Weights of a small GPT-style language model, trained from scratch on English Wikipedia: untied embeddings.
MLP neurons of a small language model. Each row is named by its layer, matrix (down: output weights) and neuron, and shows model dimensions 0-255. Each number is 500 + 25 x the weight over its row's rms, rounded and kept within 0 to 999. Numbers have three digits each.
After each neuron's rows, "fires before" lists the tokens most often just after its 100 highest values on Wikipedia text that the model never trained on.

L10.down631:505471469539452503487504500492503455525473506514449508502506498453499526492506492511468518462496528496486500488500489489493510481517482522492528513479525536517505507520496502472507530479499512462495476530503508532496499494481467517481549521430507482517495457508512487463473506488530512468479498523495496530474479523546528538544492512517522476532514514468483498494500522460473508485497511487481480454478448487489502494457496473490499491475503443509551505494500513490517551482520454551457545461520478539527485527516517492489474499568538480486479509518482537526474524515498543523518572503522556481502480467519505484464534487469540455504468493508470496505537548469488516515542473512472500523510493473529501514530470521501519484473460488541491527539501516534502474477503493
fires before: "ar", "er", "r", "t", "v", "d"

L3.down430:467508543505506493474477522495542504487495506541499491448525505463509487512487499514505510519519500484484488528500528512482501475536481510469516515496513499518555520507521501480487476510463493474410533509555471527581502496525562483459534483473562503489524488507474491492494525510478465465495535515506465499514442484493486492490577512545515485499495481521492515466522480514488502504523491476475461533518502496474519479510528506500501522523489516480468481493482480483518547464511449442465501502506454479460504474512537529508503520512512494490496477526464494533436492526552505514487508467538487495519504543502497465490502519479488540499501513478490491514482519525514519483482469551498478482517489528467514542517488509478489444463509517490487487497547486523485514491509501
fires before: "p", "g", "f", "le", "b", "al"

L8.down85:515489543447451494488492532515536512479521489494552492472485516545483480486475487467502471497493468539493507482493548482470518493496523495509538505546466540487474488476465490538465523521504481502496492493456469468531506479487503509499553469490503493498491522537507490521496491492480495583506499516480522510509454468508507480463477513498456497481519477489488482508521533512529481536523471513536506489456511542447496535443536518529485510508549527499483516484500471527470506453461504474544496518494508518510519527478519490522479528491508551497556506481507476464479475510511520481480516463495551500509500525517472511521485485437503518495481500492523502486506486502498496497504466526476474503510473541523481511505518534534533497497486451514528527480527472469462580481504492
fires before: "s", ".", ",", "\n"

L8.down202:494522516543514489532580479531486533480465520529490489490528520533537475513521518501546505570528453493499494500481513504491470464493516531495479459539504494497470488520525487469508529491486452466527508473512508512517455492481517427518464466491511481541508479481444554515541544480482481504464513503497480493478538533494508478488483520486453508512536501523505471456492472480500515491516511498472496524529465520501486511509483489515490461506454505550467495497509490505474487513509488483500498502483539507516471510504512438502455493503510454512474503458510519518523489498514518500527527483485493486562473515514509519511507500433485496523482519521488471520509511446540507540440483493497507481482499494525505529507559516488521493504446503507511504479495516538483536500509480
fires before: "ed", "ing", "e", "es", "l"

L7.down20:464477517504517490472496494527490471533512466477506514497509497491455522430514481510554512476484513480521525463493504482495465516512509460483480499493506556520481475489491510520493501487507518519550466476469463486459479501472504504502527469478476503485529562484496490497518484455486488530479538513528523525488501527496471450490538505486522479505522524525519521524516514486531478542527525517503476523496547451465510480481520527530475486529527517521465471495545475516547510529499472471478508538486504510531535511467538495504489465489477469448482517523517478492474530534511504492485496481504457512533441503506536489515494461541485466449475481531491479504529480505513512523478513526539463479518578507530499486494520490500533487484493470537507477485536503540476492467538515
fires before: "t", "et", "f", "r", "ed", "e"

L7.down154:518467493536525501519492510483498527485516511528487487490492509448469518499484522446487481483509530516478480537493477506518524501454512471494479476558491499441500481512495495467477531524469494486461543494433507497492511489512550456496519476459546478490490511500509468522459532445490537498530529532500496536476517466522494461520469503521495540536497497475523533514493524536513510516521520489502482463497518488500475482494464523487517488461535551517462490521533529486482494496484478517477471484510531504522487498522514551457536493482506500466490505506560540495490507486462498531502505501515473499457513464474480480495504522490512542483537472483471488511505518511496519486510513460524507516487500541464551527475523502514499510489507540429556495449500496513493559471506478
fires before: "l", "ol", "en", " b", "es", "an"

L3.down467:487444526473474468482525471499498466479539500485523486545542505508547486500500519487461525541521491490476521486545531542516511449499442519562486469445519490545492487493463511493513495546510502487510469537526557485483520523512485461512501477521492566477532509517475433501506507514497491519507522501526497498526491478492466503480465516477484464445526512498516495469483508481473503507496534486505490527488460497526451509499525463493479487490508480508490500469498484508518522499499472513510520465504521486514504477516502508488531511534532475493470474481460471511506475496515500504502477535554492497527532506517476486545469495508484483514514523542459483441538519524528497516506520450524490483473523534471475476486514479503498519489450447529513513480504502564527519516524498
fires before: "e", "al", "en", "ing", "ed", "u"

L8.down745:488486492488484479535501481496487487485504549472547556472520487499519496473495496555490530473488487454501521509527511523496491446492533524527508500470503470492495470502472528472485491484522521518466493527490480563494506470529478518524495539456481499468467482513510470472484473515551492463486463521497511461481432548479517522534457478518506477495519478497539534526492492530531475443518517510487507474443504522516457467473461513535507488505520530490522514524499476483515517495529493526455467537455532463520473527547504493490504532501483514499504534492487473520499496522425546485509491513505515507486506489516539514514496465520546472495500516516506497513503495476499497496483520509469509499492449480526530493523517534463574510497515511508496473489503518542505492503459530
fires before: "s", "t", "r"

L8.down607:481457503511495506502528524539485523497489486486468515504443488499474532466460475503511490500489511517463545478482530463473481468480488490481510513499484516502506558521478461473498488466434547520490492515532472481518510518523459505537495519567508512502493444496478527521487451498478444509486494490512505492529496483490480493455490524523491474517516462533477520487493502524499520518511507490458504503506508564518528490522474474479490470495519466505489523457540530503525558519529510517493464462471541491481489526496496519460489531524506499517477511497506539515505490546508504479500531450517510554521510486495525533474503546516499552472521495482499511465509527537474473561506484479451479464495480473536473486522503522523486531474492508518516507520466504484524515538493452
fires before: "t", "s", "d", "ion", "or", "m"

L8.down237:540540423505497492476483469489527519483499483517473520476519504525542504502508481446480473482501468499504496481516481543494522471472494506515508503479505528507475487538483492489457514501487482450553416514545510464521515500469485562454500510494538493557495527508518497486493537517500488475498507499529523474523482541442495506490470501480507514502472534474537459517498487484467508491490500507483524491470466497513497518503504556524504519474491478569484532548487492507475505532481488513479492502466467511526470540493546509531467484509489504517506461504503461523491488524540482500543499511485504471511492510474479500528475480503513498511481518508521487449509498538508519477527487475494477472532547485483519493505522501538507499469535479488546466556502551467475516486535475
fires before: "ed", "ing", "er", "t", "p", "e"

L2.down216:509450492468486476468497500537532520488510490518494482525477476504575500515466474539485503532468488514477536516483528525526551520511533487509533491499483509508503521497484510496496543536511466517489463491477485508470509473470497511471520481493494508507508523527443488516499517476526505505490494556506534500486537544506486495508509531502512460490458496481507469496512541512511460545499528512505527480511459501463555472490484501541432508502550425475531537524446440469552534464483456480494516485538474516483501491513488497468481508509507530513530479516482491517512518487474448488492532465469508501496471503502496463502503496479505488496509526513489509517509525524518474455555449504519488524482518480503490511554517453498482517464497521503477483532495528505506533487486476
fires before: "p", "v", "t", "b", "ut", "w"

L10.down563:488509447484507499510485503474486561507493479491534509508536515501448469518499513473487470481529510502472517501457481542469514507509469503519499512486593482525472499470486506453523537518493492443489464501495503489540532468511497483519482523510493497474506523491489479501452495451520499452498491516507480510518490491515518477454450497521559497501537465499469486510483498514513492490507525504470531498490536480489474511463496495525472480514517502509499569510487479531507501507542519509474529470460450526510490540486513533475499525505489527497435464548523501454488536472529443511517474529522482470494484457484495509522516509537503503462520501474493534540485489477489511495535549505499478535490510528493508497486532480480524524511515521528486506483520556540519536466496513
fires before: "-", "r", "he", "i", "v", "p"

L2.down523:515493498533538508479512503518495501480572481517478516542504510510495483497496463454515468525505485519506496506494550519497484507501547507431472450490505536574476511488468461479497489468492449469506473514503536530470501477507513500539516516496486469504497503509486508512505519470551515505483497462482526460490487484526446486520474467502542491453492467508499520494496546480514476492524502478550526531497501482489468518496457488524544461484488476485540489513472522492511522478534443535495521497518512453531425482505528532496499498531512526505490446515494526481511477489491545485538495508541493494462481472533508492548493490506474495486538491473522514482486527528449489502510532521465513506498505491517461485452502507497515519513547525515469535489490537486515507521486500
fires before: "t", "b", "v", "p", "ut", "w"

L10.down193:475481545486482524530514475503501538484449518515477519509508459539505498478529505464485462492506526517492492518505463474560493470506466515508450445545490518486514505505485486466509527486522509460517467497517516475454508499526521525502523519488497499517530524501481529502491533499495499529480523467490533451478469477502545495493491459534452491457471519512494501429520487466489493524490499495509498493517504548458485434460515480491519512499475519465520523510524549475502536537485484523535505474478505528499531478479520484475546522497566553498533491524508530506464525514452480463530524537454518512444498497513488524519516486488500527503474507516480549507492516515491518530500471548525496471463475510506524522485487505489475506509489488509442503489516489489469519487489516
fires before: "l", "er", "y", "s", "he", "o"

L3.down738:458473485509514470486518470476502513480531514515498483501523527470473494506493519533527485525499505521506480529485513500488484509468497494508493489490550521506500475504490515509477474501500516503515489462507479502479541507536512496525456530433461508467504481515529477472522542497493479505468480501513533525482431485522516459528517495502516521509477494491488533540478510527486471432516504447530529474522495523516466509546563485513494508506514507486515486555485467442515459465478488523538523514498516503474474496472448488504570484526502484491484504504460551478503461503518469501498507537536530482486503507472565488467509513489509513499516523503474546496525524485513501463545510527435533474462555502491529512515476535486461518485478514515492529515479492513489465524481521
fires before: "h", "s", "l", "es", "e", "t"

L7.down152:487457526568500511464498482475521472499493496481490501517532487510522459511505505505441492483484482446547552487511491524487503518524484462533501499494549477517496467531493482461508483532532527496534522503504461502478516478520484492482447498509486505498525515462527539486528450532526514510491527534490508467504493484487504512478439488524546540484527532532523463462489522490479514455498532514548529517524538468526539472521519523494512473497494507454496504482487473487513509507490463486529498523503524503530502463488477532484505515462513505548483477528463470534480513533517527502511458461488499480508543521483486515491499470539484493476493450488532542471514535514472490491533514547476487477450481530520466519516483506479533529503463523475503476502489513518488465520472475
fires before: "t", "f", "k", "er", "g", "ar"

L2.down637:480513491528507460530483462521453487538539495468511439430441495498498497508529513473462494523488497464509485445516499462496441491496551530493480503494493497526510530495480511466501496447490521486509486489524506504492455534508491497529475502513463512514521441464546482504509556492513519477499527507533512480512507504482500452530494516544493524464520528547482543520442484496470508512493548484500520522502532497508491503520507486508522486498487509483524543532496515499516530493511515499492485520502470514501477522493550449465507506524486525520463507473477509513453515479512449520501504509509522482507504546481501498483505480505478489489474501530491473479514497516494493535567512536458478485471551529530537541446515504512500511534481511492466536472514516481500464471505498
fires before: "h", "w", "b", "s"

L8.down450:487514506508529468533480494509514488534478509504501504465464504473531529500486521517456515494494452467479524509530503529500511507528526507474523474536509511518497524522484468529516467569473475496499540494512492496443485467531509529497478537488516524516535441454475471527464496459508482535533463539473526460494479489507508541465510513527547500492493540498485526484469524501502510510515471499510461538423483508533543490481485498491498502510509532471467490486482464469491520474492468516497513487485525476473477474473523488497519529502519542535482548480478486495506458485470505485464512520486514523532468537493547506496492478516485503503503494530506504501513521447533510529484455535498499482508557460500489486485505548500551507557504501504511487516493456495516454488528461
fires before: "r", "as", "e", "a", "v"

L9.down345:547503499510502502536533481495469485476510501510480521548479474548487485520523503483551473493511488485510513504511501523539516525482476456517488497502510492482471478505537479512530527488523493481477503510484532540522525510486514482493513517487511513485515530487476477483505547539505500477537523489518511504474502528501508427457497474500526479509473497497485519550491519484493439538455480491481446492495487514495495497475495469502497480508480501500493536485492499476528499469513469523485494496511556528502477500548524503482499488516519450520439472473566484524502465481544480483485570512513541450494525506527482498522498470467439521533485470438526478502447509548536505498497481489463518521487501501487482510527503528492565441507497506490515500473490466531493489496549502
fires before: "e", "es", "ed", "i", "ing"

L10.down60:553499513492468517517452526459511514517516503499462476507531510499519469494522503507492495525450475512476467548547496505549484495504490541461482464448488486523480493483499505490548492502487478469519499463474516503494512524458520494494512477504492533491509477517510521478442506503459501526505544509511468471499487507500540531476569512488492545482510481471479498474523482492525516467483462536530487502491506523466494453492525507506530535514538508532453454484524479545491486507482489490492491547476534522489489520503499528498541462542482491503500504551510470521537479510543501488531443504533512505523494548494476510516478534451484503506515455513477542518448482502487567509504470472493474464462503518486483507537491499538492483497497509475532471485485480538484495497486515
fires before: "\n", "=", "s"

L3.down115:501467515529481468491483499504489485514545498498534495542518453452492534485478506483504488505507480464487544519484508490480487486512445487513476483474520501505514517511468485520481521535491493437542482499486514452469489516491522493545519504508492521519478495478518504484519533474509503479498517494503520453490480438465497448498517506548507502481506483538485526515535466481453479517546480482522533534522540549496479521474489489513480488511470543537473514494507526508504507506492531559485475469498502526519471520502514495493460556519472490499503496512555487537531574566522489513508495458483492475488473480503445479489504494448492466460496498479463540523503512483492479498508439528488528539528475555473488504489524499502524490528513515509506511483528472523509508513521484
fires before: "==", "\n", "T", "I", "A", "H"

L2.down504:508478477514466502526481475555520487537486491490499485514469497517498510533481517529523478504492528458486490486464506502542535520484508503508488523488470513504448501470476500482520491485508500513477468546520507502526515474532502409464530515508464525498487510474513508525503491494520504513473502508474489523471493473545504528477517518497523481535490461475487442504482492515565500478473481464513504516470456455535530514502523468539513477500514524515547488511487466548485488497482490521441522524544458437510487507509524496476509522504505553530511483494480479519552488489488508489504528518545464500530499567500512501539491500559473528514500498502493543505494519458507472535469488467498509476524497476530535512496452516487526469542515465479493504488484472469502468471513506
fires before: "it", "l", "v", "an", "e"

L3.down529:526477501499524513511502500487465513486476491483505519448506509505510517489512507459506495504549485496548507477500467550503467463489493521509504476505477494464494468485471471503503513495523508498489510503491524536494497499514504537477465549452471508509572493538491536496525528471482519480468477530529533495520517520533486441505524502499519498506529534449539486519503457466500478464478514436454537529493504498528482485468495515476517437481492507496522499465516514511543464490469471486522479472482525509549522495445500486515479522476508489472544512522509484582547478548513505529479476542542508480536483486496512506501505474526502493447466502508508502527486496483512500514470460499502505498517523543518515500455541494489509484513500458490546505501553512474466494475500478
fires before: "e", "ed", "es", "u", "er"

L10.down566:478499475500522536521510531446508484475515563503495523490553495489506525491517543520505490467523502553498490455510486478516515545487513465472522506459511530511494527488475484494542472471432476520494494498503502482502503474522495460501510478497544462441489486499529478482487464495523518494511475478502483496459525515509471533491459512519525511525505532494521538485450529516491492450556514471456471507511482498525502486492514499480509519535501527494452520557493500466516513474526515518543504484454458539504526503485494518507536462505505530478504500491485509453531515508443494502522478556489515480512559483512498490502492510499460512501497501493494495525483540474486527461477485507512504484459480541482479516516542484509464461552498522528529466466509498503508546509509470
fires before: "p", "b", "l", "it", "es", "m"

L8.down410:522526471510483430512453515493527503493485519523531532488523488512538492523497508535494489483473490474508485501462504477523495491504558520453486537516507500488509468493529474548497490479484521535478501497512511499498549517478557511524503505467494516504465494484508431483480516549422530514503442545479530452491497503474508495491512549477492506529506495520470476491497500527499529485548503530529471477492534500501515522527462510528488502466520469477530524504500446493475504486533446502479477506490513465505486503515482484494488477543515467523528490447459554514520491520535470517498495520508508434514515465524474484475494491510484482465519515555504492530459505453517485508520495481481516489539542486472516500518502471491522498498508507478516532542523472520483478526505480
fires before: "ion", "ed", "iv", " a", "e"

L3.down554:475558527522502455527489483498477515487484500500496516523532526508501462525494537511503462494521557501526513487502532474500492451522495502497481497518486519504546497487523524542482509495527483492459491447542478474517462484483505534468536509455464499498472467450516526489465535492522473521511510441493526505466482521461506468495520533467524484484500487524484462511493496483511514484445507485502468484548479508516462468496473515509521474500498507433511551504516491468514523505559508493486546486514513506513508505482484491514541487503528529529502540540541481493475490416508478522493486538540500525497517514475498545534513490497506496460522480541537472503468507486486546457505523523508534465498486488492468509507477485532516541477489505509463519475469475501497524518477508
fires before: "l", "o", "d", "al", "ar", "at"

L9.down591:544471531480458505512489491465484496509519508501479500491490487498466487493469499471489513478519502497469516460445512503472514474555544483493514475523492515480467527468488495509510511487451483484465523494480509539508502495472486537511498501509542519486506469511498491522452468500453491501472581517477495484483486470499526515514494495550451505524516427492545532484495516498513474494510472503521517520498469508482479525506490454492489494496475492507497494492492542492466533480542492461441472499483524499546499521460527503523514526501509476541510511544490523521464524504510534534538505516526530493479493514506500481524516506489480526523547540449519487483479508515463464520532463496504557507540510541505552547488511448525460492515502473462521515520449522505503540501495488
fires before: "\n", " The", " ", " H", " I"

L3.down726:477532473457494511513498480489510510488452491505495546525470522522474501480493522525498532481501489476472494486468484521528495536508546497481503527490479460451518493481470494512481496514572500429461563513509487503558494499453514563525505514515478495507505514492474536516492499501489464492531492481538494479515507514502485483503488523468475535508535512535478518510522489477518517519534498475493476498547498540443477499497513519504482496483527483491520487522510511492489458527516544500483512452514513498564505494480469509489517511520498488506507476500493494477515502432486528476507541524536472558493488500539490496522496510505492505492529514493491513493449518498543500494521530500502488513512454487534490501514457535447491485517491434524486497457436452538451514517473504
fires before: "l", "o", "i", "v", "d"

L7.down155:554485539489481532480517503484510463479528571479441432552524523471498497516513483517498490483490504474439498478501499497452519493498496535510517508493516542521505533519501478514484461542531471496540502473475464502506538553531474538538503504501473506476463475527464522490465559478515502510503497518540506526475471501510480506493493489494483546481481491514488491512466476476489444494475508500522525493508462511493458489462523517519525458474490490475534443490513488498505531544501504517521543524493504456522508508520501457505527487492495489490537527521494511518504503486465516499524479513507508499510453475516543484491452458495505473496510534479479442485502545490494502524502511467525507477483522534476507505501504474488453526482511557549469525497497535506501478503485518
fires before: "on", "ec", "z", "t", "e", "al"

L2.down472:541449500487502469485468514497557502458495479504516539500485533470544543516520502532520498524518555499516520425487517498504490508571472504539512496487485502454482531558486502507496516513525478512483477482475523527534467476524494513499483515496517531497527502502505434494468520513485497493460487511531483512464506530485515517491505508561517507485475524498501549504522487514509428514523513518479484549530495490494470490500480523531484484497439499498483497489549466544485494474469474452506488555531529452509515484500517488502510533455503540504499539490490526513485491486476568491496497463507499479494536507511502512494498503506493458470469497523450502467503489490513530504477501495524467513509513503480505511521447484485513470467490494452480513493495518525453509472479495
fires before: "v", "f", "b", "p", "at"

L8.down674:488525474485471496500450489501485480448551473538483534520521521480455464480519495507477517505449493489500517522475493536474552494506453509469539477517561501496519468493479515489534493540454465485510501472493502514502468484475492525553505461516482475528498496468490479511467487481503481531499492533521530537531446511509514489527488478495501478521522481557474511509537503506462444502498506512521511531487511497524471531500528476559493501501484483445535483472503472495537493537525479530475489479510502531535489496477524465509510501498505485517538488528550506533480508512509494519591507504497494508500508507497484508519503499496479478485502450508497553468489500476505510521481505446476451513500537514478468466518487488477556547523499473499503492514520491502494455540503492
fires before: "w", "t", "l", "h", "he"

L10.down119:525479534493526505457486476516455503511516533498495463486533522494513485478470488483519490532507478476490506557522512498498480503519506530540428510532532518488496488473500549482505495506504503480533492532544524514549520483487479498463504479485531474504430540533517455472499515465517472522470513518487507490466477460504461455499528525531544537463510562491494487532505493511512468501515499486487485527482518510525508517573472502506522515537496539513480521527495505451429493463534497474500471496534514473547537467506493487529502495527504534489476507476500484502545493474504495511472524467495506525522503471524461485492498496503496504499502491501492513493493491515483536476436502539476500456452491486466511570478503492526508495466510499475491531482481490488474465532505510
fires before: "0", "2", "3", "4", "1", "6"

L10.down519:515489514474522502543534494489526462518494492479449497488526514471503519494493539486488474508474536484535448517464498495532543512508538510540496526490472504551519485460469562533489500476507508513436499487526461499516502509490513491540508521511505475460475467482471531503494489487510505515466458493516485506452456487487544487493512466476474498511540505502501489472496506505545501493509445463545503462546510506532509475491509498552458490513491510507466486483533479529498412525467518510500528502475490478489513540537461494485494477498511507466498506537513455545469497528536480515449510542505498529484475520512526459460485475479503543488496535498508489509488511509477497470511523488502493517529537504530562507493522497478541526502520485530502471534505486502473502483475497
fires before: "y", "i", "e", "l", "o"

L7.down252:497477490495507547490505483501484515485530516531435543516471489503499513495498535527503503497510516484508466464485443518476465487498459499507473490495485549492525560507488514453521453510484506494533500514504522438509530471477507490479514563475494461510506488491471521457483480492484511483479492499474537475490527508496496533481524533529496498507509473493517492514542523439458520514536482486535527531476509481488511532482431509534519508509509520482514520483459526486497475455503557469454500515470527487461534488532531479518484482516473487476521528498504487485535495546492498521511501506450471534495490511528504506482524488498531486547484505544532488456514501512480525494483535533465474527473540496530544512515513534486527504478466534481489474495509487518533505489446461
fires before: "1", "2", "6", "8", "he", "0"

L9.down632:482537506471509514449505473500495522537492507506525409472489515481546474508512512448535485520518542516528492483487529496522537516523493450504515533523511518503488493487482544504487490517549480509511507471518516488552516494450486493486545475511472457497489480496500543478485466462525510447498483490505535544499491506520498531490487499458526539524497524545479493496481512480527505495532511525497516517497493511576477544514525499538445487488524490495459475448445499491490429496488470437502503522457482510480522512509480502478522459481436505480489500554511546493494490536479495516498487500456530497489484486508508527495514474492497483495481490522465527522508486516510476528496502491496480511511503504459522518505491498537518500493535511490529540463509475483511471523488507
fires before: "ic", "e", "es", "i"

L9.down589:479506453515505464516480485529505464572475502510470515491478472486496522492466504479492476460528526497465467506532517553536524464512524501506488479477443534514462474456521535478537472471518497490491477508552485513465489522499471481518529500475470462518503504510478486478479528460484512466467452514535522524497487536495505503482520481471555439491494506527495528501507532491524506541551515466473493562502486519507470511520521463528521542452514561511519501496500536491478512505491522511505478533491530464461522512491515459487519505496527505467462490482528477514491484526530440508508471515515527446487468525477519513505525506514447507516515505498529494537524521523473515489479497507445500486534535470517497508502496517517528508508498509475471481540510497484497497495520489
fires before: "l", "s", "=", "h", "he"

L3.down81:548532478510485488500471492500529489558515535494514454479504519507480508538505504469531485557526481519479494515562526504504484573448483504497510508521505532470509497464521480473506484485488530510472527503498472468460516525497506489504495449580487511532504528475486488494478468450488484511509479447506512470480505484478531449488488499494514492472495463479488479525500472448545463558479516476487509491490514487515510500519464464516484528473475481520499491520488551498504485478473509493534542513524495519443539511542481493461484523513537483538497464529554534505521509483511486515503502446529468460524491510508504493515464484502505496531493468514522489492500462495516460512498532507456487514498550525483496508537485507474514492498485515504506512475526556499483494530484504
fires before: "l", "d", "t", "ed", "s", "i"

L2.down509:490530504509489458556489494490486448531464491523573559497458520493492479505479497480540483525518500536541522473513455505485474497498532493492514487452464499530505519520509482524462556513463554482477467481497475512503509467498503469480508492502524515494520459517518443491526509500497513554440510476505431508501500487470522467498484476501503522456547455461481474495540484499529509455538491498483498522529529548499509522521465501496480503504468519547512494484530492475485526501518537525506498499547517490503473472506499497461486516473507514493506491528479498490473510555493499518484514491480467473509492503525534545475516491519482499488505514447500537495504473539531489475492501534517515520512494478504509522462441481486488515528521546526479509475480489486473512510544505
fires before: "\n", "T", "W", "ay"

L10.down497:470517519512487490497493507543509494479456489485479526524514537496521503503520496491498482484506481432467480480469515509511504561507537440520471494518505510495514538547523479526520502525477492491547503497488521511502469496546500486526528513507495491515511524511520531475464505463444483516499509516540509505463466460503484469478517485522495530478507513488545510496505531468467454467521502486469491482464531469489496474495522522480473515536490525499525469545444519500471519502506500523525514517531503508476528455527516523513480515407458500482490520453462520485520510501523525482563517474465463485473530510504505487483495509524488469516470474529537462494530496495535482502505475519493522488466495515511446493525495500536556507495485490494516546499528533505513499468435508
fires before: "er", "--", "t", "p"

L10.down715:504549451499517520503479494573499492532443481550482497519529513530526479544478498501483437554484533487468511486485514457488472472511535478534495497500504514504511475531555454508495492470535503490504538529492516471500470469500485521499527491507523484530574506496510474479495522534522497507529536502494562455517513496450455475465478515481518522500479487499479496441508513462523488506481494516495512523506519503509475535514468496520508479490509526503474520520459508464513484482503491509537523481490485513500499503530455516511500492483555467520456426516521503525502488549483473431489482538466509491474487463495478488482528526473498495480479521529491519516535513521535483522535483498485474491494524477490485523484530482478482485528472511525504535496486488481506496524485492
fires before: "e", "m", "ed", "es"

L8.down86:481529521512481466505500471505470504495543462485496500507539509475570503503475580493471475507503505492488533502489508470446435459546528544466519475497488523523477511546506503502537493534510514450462500500545493462496501456477492500517515491499536487495511493461503517546542533481461529513482493471447486497522502507513496495490529516517453481504481498524486494519521484455497505511493510527495522488523477550478541515474509482469500558519496499484482510486511511490504506545499500546516509523491554481486498478526527528495457501478503486471477485510527496475522504465480487460520542521528522481465467532504455514485495493496486501529505473515469501475463463508481542499513528496467461508495490537538502532511525483480477518495474485563473510506453541496476500521476498
fires before: "el", "er", "u", "l", "al", "at"

L10.down291:504521515538496474469501488494492499482486507511503486512507519509518469481503547481484479521499515527499494508489540518500491528524505467499521516490474500523537483514492506515535496505465513546496491500485511512537485463483507486522504515490505487501477491518516500484492512512481479484522495495486497501477506533471533461461512495499483437520506480501452459477464502464527506501453529506513501447492479529533519486520508531490504474484475481488488552485506538509502513460506504495545489527463512487517478528526529451563588562560511456501559506479474442460512460482512485478471482526528455495474481492493524542520496499524509482435515489515497520516496529492500492475447451516494529509496512498506509501478471487480477513480519524522525488534479507550551451490558456
fires before: "o", "f", "d", "or", "r", "iv"

L10.down688:494547512419507508487509504494515507526489552498478531524507460511485522497497468494491540513441490440511481537490479494478492503480520464532458516499502559478515511454487507478532476493492503493486476495530484531482520498516485466521506523467525503501499488529442512540462521466487444513521507497473536479501476512498476478520504517498513525555500530494520470512450462520528501504520491524493504497480501489481534599551498462506562490487487475505498458513489493476435517457485537473494503511467522532490527463497528492488501510494515512493552499497457482516485510483518496513470492487502533487505501466509485507543531502499534495528501475514527499500525505515509477507490484480472476551488484535497480486512540501475516500483482462486543557494507534516514518474481485
fires before: "2", "8", "7", "3", "9", "6"

L10.down508:494505444460488517495514454510475503488478478510517523457508533493478462511491515504528515492503525491457456469465463509493500491480487467476532504514494476494479552482544519488529481497509458463510505513504525520500491440485516537493485479507493488569554511515494510471510511479508464473502492485529509477462512556497534510474463483532512510511493497512496506534501547566525525494480504514514563493476509486494534463464519517510494498490514493496525479529512517517475505533532503540532462507470514515459523500487472508496548502502529450439478457501539484479493549513489496542533473510496496516513457480521472470482493519500500493504530485517520529494489497450484506530512500515490458491544508500476477517491500475503553546504514469492514474475540524449497482502492558
fires before: "p", "l", "im", "v", "ar", "ion"

L8.down373:496442513512483520509444495449521519524516474469518493513490491493507494519498451527483488516511503514519491477471494531482523476461453488432469502537473537532499468509471492480512504502507517509461476480501496498530506475517512510524464519492481565500480507537508520516464460488516494484534438514458499488486520483488498472478533480512533478490591525493498495512516523482505518491497495477482451539522571529517548472472472512485470504475514514521514494498472525504501478476480540476480486502488588476529462503532560504516504487496519474501449531474506519512520511553499512475510508487496474510486518496494525524462497519488475495529527501504520449474490493532495499494502477512493507535501472444502500535501491495506535497488524516471484487548519536491530530497493506
fires before: "n", "or", "it", "f", "d", "k"

L10.down142:503492545495501487521475534472494487505550463515519468499530508506522471473493488453535483484477518550448569514482516530521536476503478489514495477508510551509488547464488526507523497514466476509436468508520528467520523489516520488490531448509471487493524506504529516459503486486504525502542505467463494488525508519514522503490454438523469507487526464505491499511529498460523503549494499549476491568496525489516503475502498496494504527513469505527525465504493521484462523510450485499486477522519521534523504513506505481471517461511466485503489501512489538488486479566513477503496460491545530495504488498526478541505456480458507511492505487474482526512486552467521537519501533469507464461501523513473521501529468478494471463511524485497520517541489484453463494494496474
fires before: "s", "\n", "e", " The", "ec"

L8.down2:507531498477511546526513466455502529527486516470514484443493530530454494522467468530503513501491511514489492499546491480500489516521472523504518449503536488518462532475479483502519474519495491460537523483486485509543529526506496503455551511469476470494557483477550516504487454492497513471501476459488507509517459535497479486504559490477493494538496511534505511492542515491539481489502497496552522529490484471471484513507501472536476474487559506478502539548513492487469458510514444533503485482484491518520524523463473514513482518529501500459511467507474503490543527554489503511483506515515510481472478504487537544494478477507489507492481489481522550517512488457496503525482479512520485488536463506508474475501490500538499446491535441485521493431538484510485518535492492
fires before: "t", "l", "y", "es", "er", "N"